Weights of a small transformer language model: 21M parameters, a variant of Adam for these matrices.
MLP neurons of a small language model. Each row is named by its layer, matrix (up: input weights) and neuron, and shows model dimensions 256-383. Each number is 128 + 32 x the weight over its row's rms, rounded and kept within 0 to 255. Numbers have three digits each.
A block is one neuron, or neurons of one layer that tend to fire together. After each block is what it responds to, as a language model described it from the Wikipedia text at the highest values.

L7.up297:179158197061107177110137156066109149109113107123154107087162116094139114143137113097105098067139140133151178137085117091115153122107095134123150127097112087135142132105136141125135187096154142120139133178135124114131101136139182157132105137081109153119147158197135102077177117161181147092138131129153147094150100143124089196094172166137138106150137085048116133100174159129131095098197
L7.up312:094174149096102129173144141162142169121131100132133074164211054145126114163063049118185099110141112121132079078150133137100077111125111186108119158126129199123124111082169120118141166129112074065166142164101141161129103133151097150097109175070110135156101097191155084100091122121135180136154155163120142099133121078078139142086169140107147184124103144080103170100161107143091099080183
L7.up775:171105138164115117020101128106116147122123047142135138143166126150086125135088085132111163101117146139136103137175173170107144140086106139135138066170194142109156121118127093104186168148169117191111143124160122101166154110097110147121145187115160132176155143095117123103139107110154140104156085143133150070165116124144123148115168132197110144124065109136048173137158163183140118152152
L7.up986:158128118125134126176136111089144153132144113144124129126172120147120046083108094169096146144145085192127084116155108094166152173118077091118107151107083167142139152150184092102112109118099137080140162199089156136074127147096113145104088136091104173102157120136082110154179085106138094073118146095150149152111108115173169086032163151106082108072119102141087113107140155103125123123177
L7.up1019:154172130114125110103146137088101160145179125122100109113147139119109056102108075081173184085117117125126129126149120118145082131098132144126094138125169184087119171118127111135120149109100090117119132081100195099151109192142144156095123138114157131149126141167146205182119123149163122144175192118132103055105105115102123154147168117107092158170059109126078072141180122174138189128106
L7.up1157:144099153129109128142149157103096148149157120107103081097170137176100067114128109114129109083132163113082077078187134129137113114154128195120137105054255139081181180116122146127164104097166143165165139176113119089103073162131137193108123085129100185158105093100156103152150104077076117125187136080143156091126106154149141165168168132132133151116163088133113072123183139123163135110101
L7.up1509:119055200140106148087125131081099101142098089160127170126092125154133131109116138133144113099125175098136069119154094156132111137046106117099124128128179179095093142175148171161143114178118134167132179169107185115143124157121133161146143104125150150068128037142079119165142111179134150090157140158186134100117125145170146157145125145154093171128101126122142115140128144074135130119190
L7.up1534:158150192086083118085131156144130161138167099119079063149179078130160209100180027112133117071122099072123119106163102118118105089104140185126111080142158120142095121134159103176112138119143115088153119135124088102069113121148102107137153153129199146197115123117194091122108084128142123143093153134189084052098127062082131156095160145076129118192161141050138101151149150182154095178139
Description: Word-final suffix pieces that finish a split word, mostly -ed/-ated/-n past participles (open-ed, cover-ed, design-ated, show-n), also the "ed" inside Kennedy.

L2.up54:104117131092107167052119156118072123121163127098074109091143154114128101150143099133158155124103214114175188108136142149159115125129172134141097107148150213129173128092207085076133168083147149176112122144110130143086072147174121150128159148122133122148185114140130120141163117179124092128172187083122065100118175170129132126099175148138111155217107092156137119115161102141135149156101
L2.up219:135144158145101108112159117105070165172109097094099101109151087128098151106137147079119174042138099112182122190087130085140102125153116062131099111123069156125103114148169111118110133081133150156163138061116159160121117140099131132125088180118115148127121123158099138084139126151141163112126160132171124075157139097170128059108148189109100170181128189107156168131167122142075149148122
L2.up550:164046111073108137083110103118123141155105123131077169098129146180121129135099108196126198096118129164170135143163085111121125144128129098131093086149137135122115139144151143127167195133136110142140132115117103099118116159092164109125137087093156152175152146118110145188072136113095138165125110093157109094170132169166084123012149159162109145142150108147125152067154143121103097187126
L2.up887:155039119123071090118130141107075095195126135066145129134115113174095169163129128089134182109156132112129110062119164095157123132140149169100108051105141118099125103194185157133141203151161104150123118123115130151153095131130081124136149127159110110139163092149119117105127094164091151105157084115136122082094122153159122081191204098109106099079125095122058083119116120154122136166144
L2.up973:124111109162060133114161122109127096159098068125146139111186115138145080076115088106157221079113094148140138145163175138091114111162118095133151107099133164140137123121142124093146157152152140136141203127070132150090132150157114121076136146087129190190145128126071170184164106123146141139097153100162138112106122119171085116148133145093086160127108073096172183132148134108091139122189
L2.up1177:159140161108120167109137164091100096201181102125105111137101125117116095146116183127153146145119128131115075143087099123115114167146115139118077129112098139158141152141143154096126190054069124138094149103157159134134044131155121133119151087124102168138085158149132136135118144120154134123146138160158091069116144159155150079094135146149131173176163085133130073113167114093111087139142
L2.up1319:138047116118102092141134180093194143189100139126135119140115140126118158142145182069089163095102141153128091121087094149128162135113182160118063141138131129076097113100161185093111103116183116164109140056129181157129083130115052138161131127113080122119142070156097163124107145128119131135140130042119112072091157128104115076199121150090116110132128109127106130102109145119063135097085
L2.up1460:139092098135151157138109072132165128158084125090123144142133157108123126100127104165096106117068109125149109092095106071128130145177145150150122096158119185146124124100151124114150162153156144155079149183173092177073105151126152172136176117139164159209111113142098081158152134139163132141156220138125104104127178145145134106131128178091105142151171033193144160104124130108171122164064
Description: Word-piece tokens that finish a partly spelled word or phrasal verb, often a doubled letter: Bud-d-hism, Mid-d-lesex, topped out.

L6.up96:142146152044116122067107131137174117202144156109124160119106128121149101071150074146111141111110082108129105118112085116177118153125104117146058080114112189157046082118188127145136156127162138152109076144184137188137090172097120111148125122129103157163101103141121162178119151192134115144134154117138092048103150130140132084147194100141090129151107109112137098122101150097140129101155
Description: Word-piece tokens inside split words, mostly "d" after a syllable like Ha, Na, Go, as in Bo-d-rum, Ha-d-don, la-d-der.

L7.up814:155062107126115096131161157118119156147194188091109106181115116068113122101153146158088155109161070141117079188122125120109113181178160103168157136168183121176070120134091064105125173110073102098096195094117174156178059129104198151159108166131146117110138090105137112144131181113106088147125174140126102075133117136146182132150143166146087179120110131163119103095145107209051147137162
L7.up1009:141116151108081176165102132115162121161116114121132108105164101121097093115123131127152224111151109112154138162105123120113094137113177116187116111068146116121110176143152098138118141098122076107108201142172138140136063154134185144079176118101115142133134191108131145071169141120168092099151112100151144109115113130147138104136170187107054116182161119130056104111159130097058123157113
L7.up1056:120118112141091095088086109122097120058104108129123128174153129063127090057095084157114127140130149142096123130145169190152102128148169134168167127125163176149068173149134090131145108088137174107140098068118130117090101115119150139163170132102160097076184128135158104178133161154160186163132135119107124182143154082187165160189120122157136133191123126055059138136113131156145134128125
L7.up1090:130105111109130183124062130137112200133138164162133097115119141133099126125193150148145186166092165068130110076149150148147127149149158144202092113136116106119122149130113088088159152076112129159095096171138087104033125131156161113127141110125084170103138126113125159162138205123136115085109183095158145166128137007119177145106127115138097139101189096146055089148095130142147124119106
L7.up1239:119166136123091129114109115105150126156090161117140071143101100123119126130130150152117152114095155129126144109103156100145150147110083167150104139128128205132129082161080069117110111103150096098089108096091149185120110136188167136137161158136136148105187090135115123095132150094140132122132172168113192054155139159167136125135123173123073190148102080207080065120101118067084103099202
L7.up1286:142116080140097127140082141112118187139116090078124186150136179115115114095120101135140148125137046103168168091117119087147154105096121113122139102155112118255133116139136122091107148177149152121066180088152153218116082115124161145103098161110154132097119092129098130176140159177112111087158174111169125083122131112131125154118129138124133147126141118193166177151152128087120088112152
L7.up1378:083081158152094133102051142091152151129122139117093125164151151114109126081154116135132119137130141158173119144124147155093121132154183155145174114084163123132118134128156134128106124124173195099080094173160126167115091156116099148185179185122165109089228146089196124202141171120157121121105161136148130115103131083129140087111101182089138150164120122104089136136118112097122174130131
L7.up1477:094101157084075142141140106103162202098140114129099100183114126151045108097163173139167177163118136094132173090104151148168127114132154128118146128133144117133125129150205167130130115156167145124138082181093157133128125124075206131139081125055152133105158168121088124173156154135127105159196177141148120105152143090122128125099125127076144164112141098124082117163164104077108195094101
Description: Short subword pieces right after a word's first letter or two in split words, often "il" after s, as in s-il-ver, S-il-via, ro-o-f.

L2.up193:081105147096133098151134113121147162094163083082093129179149079156094087160104159078158138136172110104142132104171076154118116136122147139183142021168117134171078116112136142119128167135158181125100131153139105137149107159173114158108187163133125148163126115100138097186158178179128094088099081128147127139109115126128131152119128120174173110096183095123148125151116083096130135121194
L2.up914:130079142159123145112105074141062109161138095120124106114137122128061148141126143115138204126157117110111089152076106148161107158088128184122122109150128111187170093175145086113149102104111120141134170095188139160152126122086125137147175137133117103119129090161147101122181097114130124153165150119131151110129141143105098097139162135162065145086121129141230117116103121107128167088122
L2.up946:123131107119102153101126145094189117138152114153121090125114131084097168117092100160109154132178157077124100120159140174104109123113116129164050144118126093109123161138128095122130149098124206135073137123149093145165143159101125161130159170063163113123110053135182159142100175205169099131187111131145090128179134151160124141083138206145162159125221096135153111134085075104157104119137
L2.up962:060124125123142106067115107123126135131128134060099154173137150125072149096149150125094109126173155084120124145127102092059102103132163131142098128165152128145108080136114098128147138127156193072094126131149134138124140125119126169120112197082130183170101079138156166131151187151175075175186163167138128088124100094104150222094123190046123196139152110142119128120116107050080153194137
L2.up1011:130127142149168102148073156115124138089095114051132082221134089101051116168131131118129162123164123110192109077106144149122104146124136101155091090137130129166067177099192143100081168081152156128120132163149141118092094123155128137136121092127063134091173131136139126131113141118108164098135144034158115115095118112149180143105128154130138115101238095098187092182128131137114053218122
L2.up1068:109117126113081099111090129114153109112195177136109114214121115116055124166118138147135076176071125158128089107196142157116110146093158140190121122160142209130101111145113117118216167081140186103062123135152189101094079143117120135124123121090164113106127066116096126167104172173126072132167157157135104097115114115089137224056121122110149142129149096098069088128079139111082122178125
L2.up1175:159160151126117181104114123091131089158115139108165161144125151103029237083186069076154149127131189141160191124140147109131125135150117168125073117101129172133086056123122063132148170034205131193077148140112122185138095123099106138126106106113127113147081097151174164150188149103134112120126164160192104064118169104132138154129110198104132150143157098139167084111116085133094114189144
L2.up1516:099060134140116152181072111123130142053124149070069123178111154140042118099112177133097107140122166083121162163139164121164125114108161122192112101105120102124157168132165067124155222107110204080072120104117117094103067119073153146138106150099139134095132075098174194170147202119177129141147138152127149092138115113141093142126117111176133111115092132143071101122089090088085161162131
Description: Short subword pieces in the middle of a word split into several tokens, such as per in ex-per-ience and dis-per-sed, il in Gu-il-d, ub in Do-ub-le.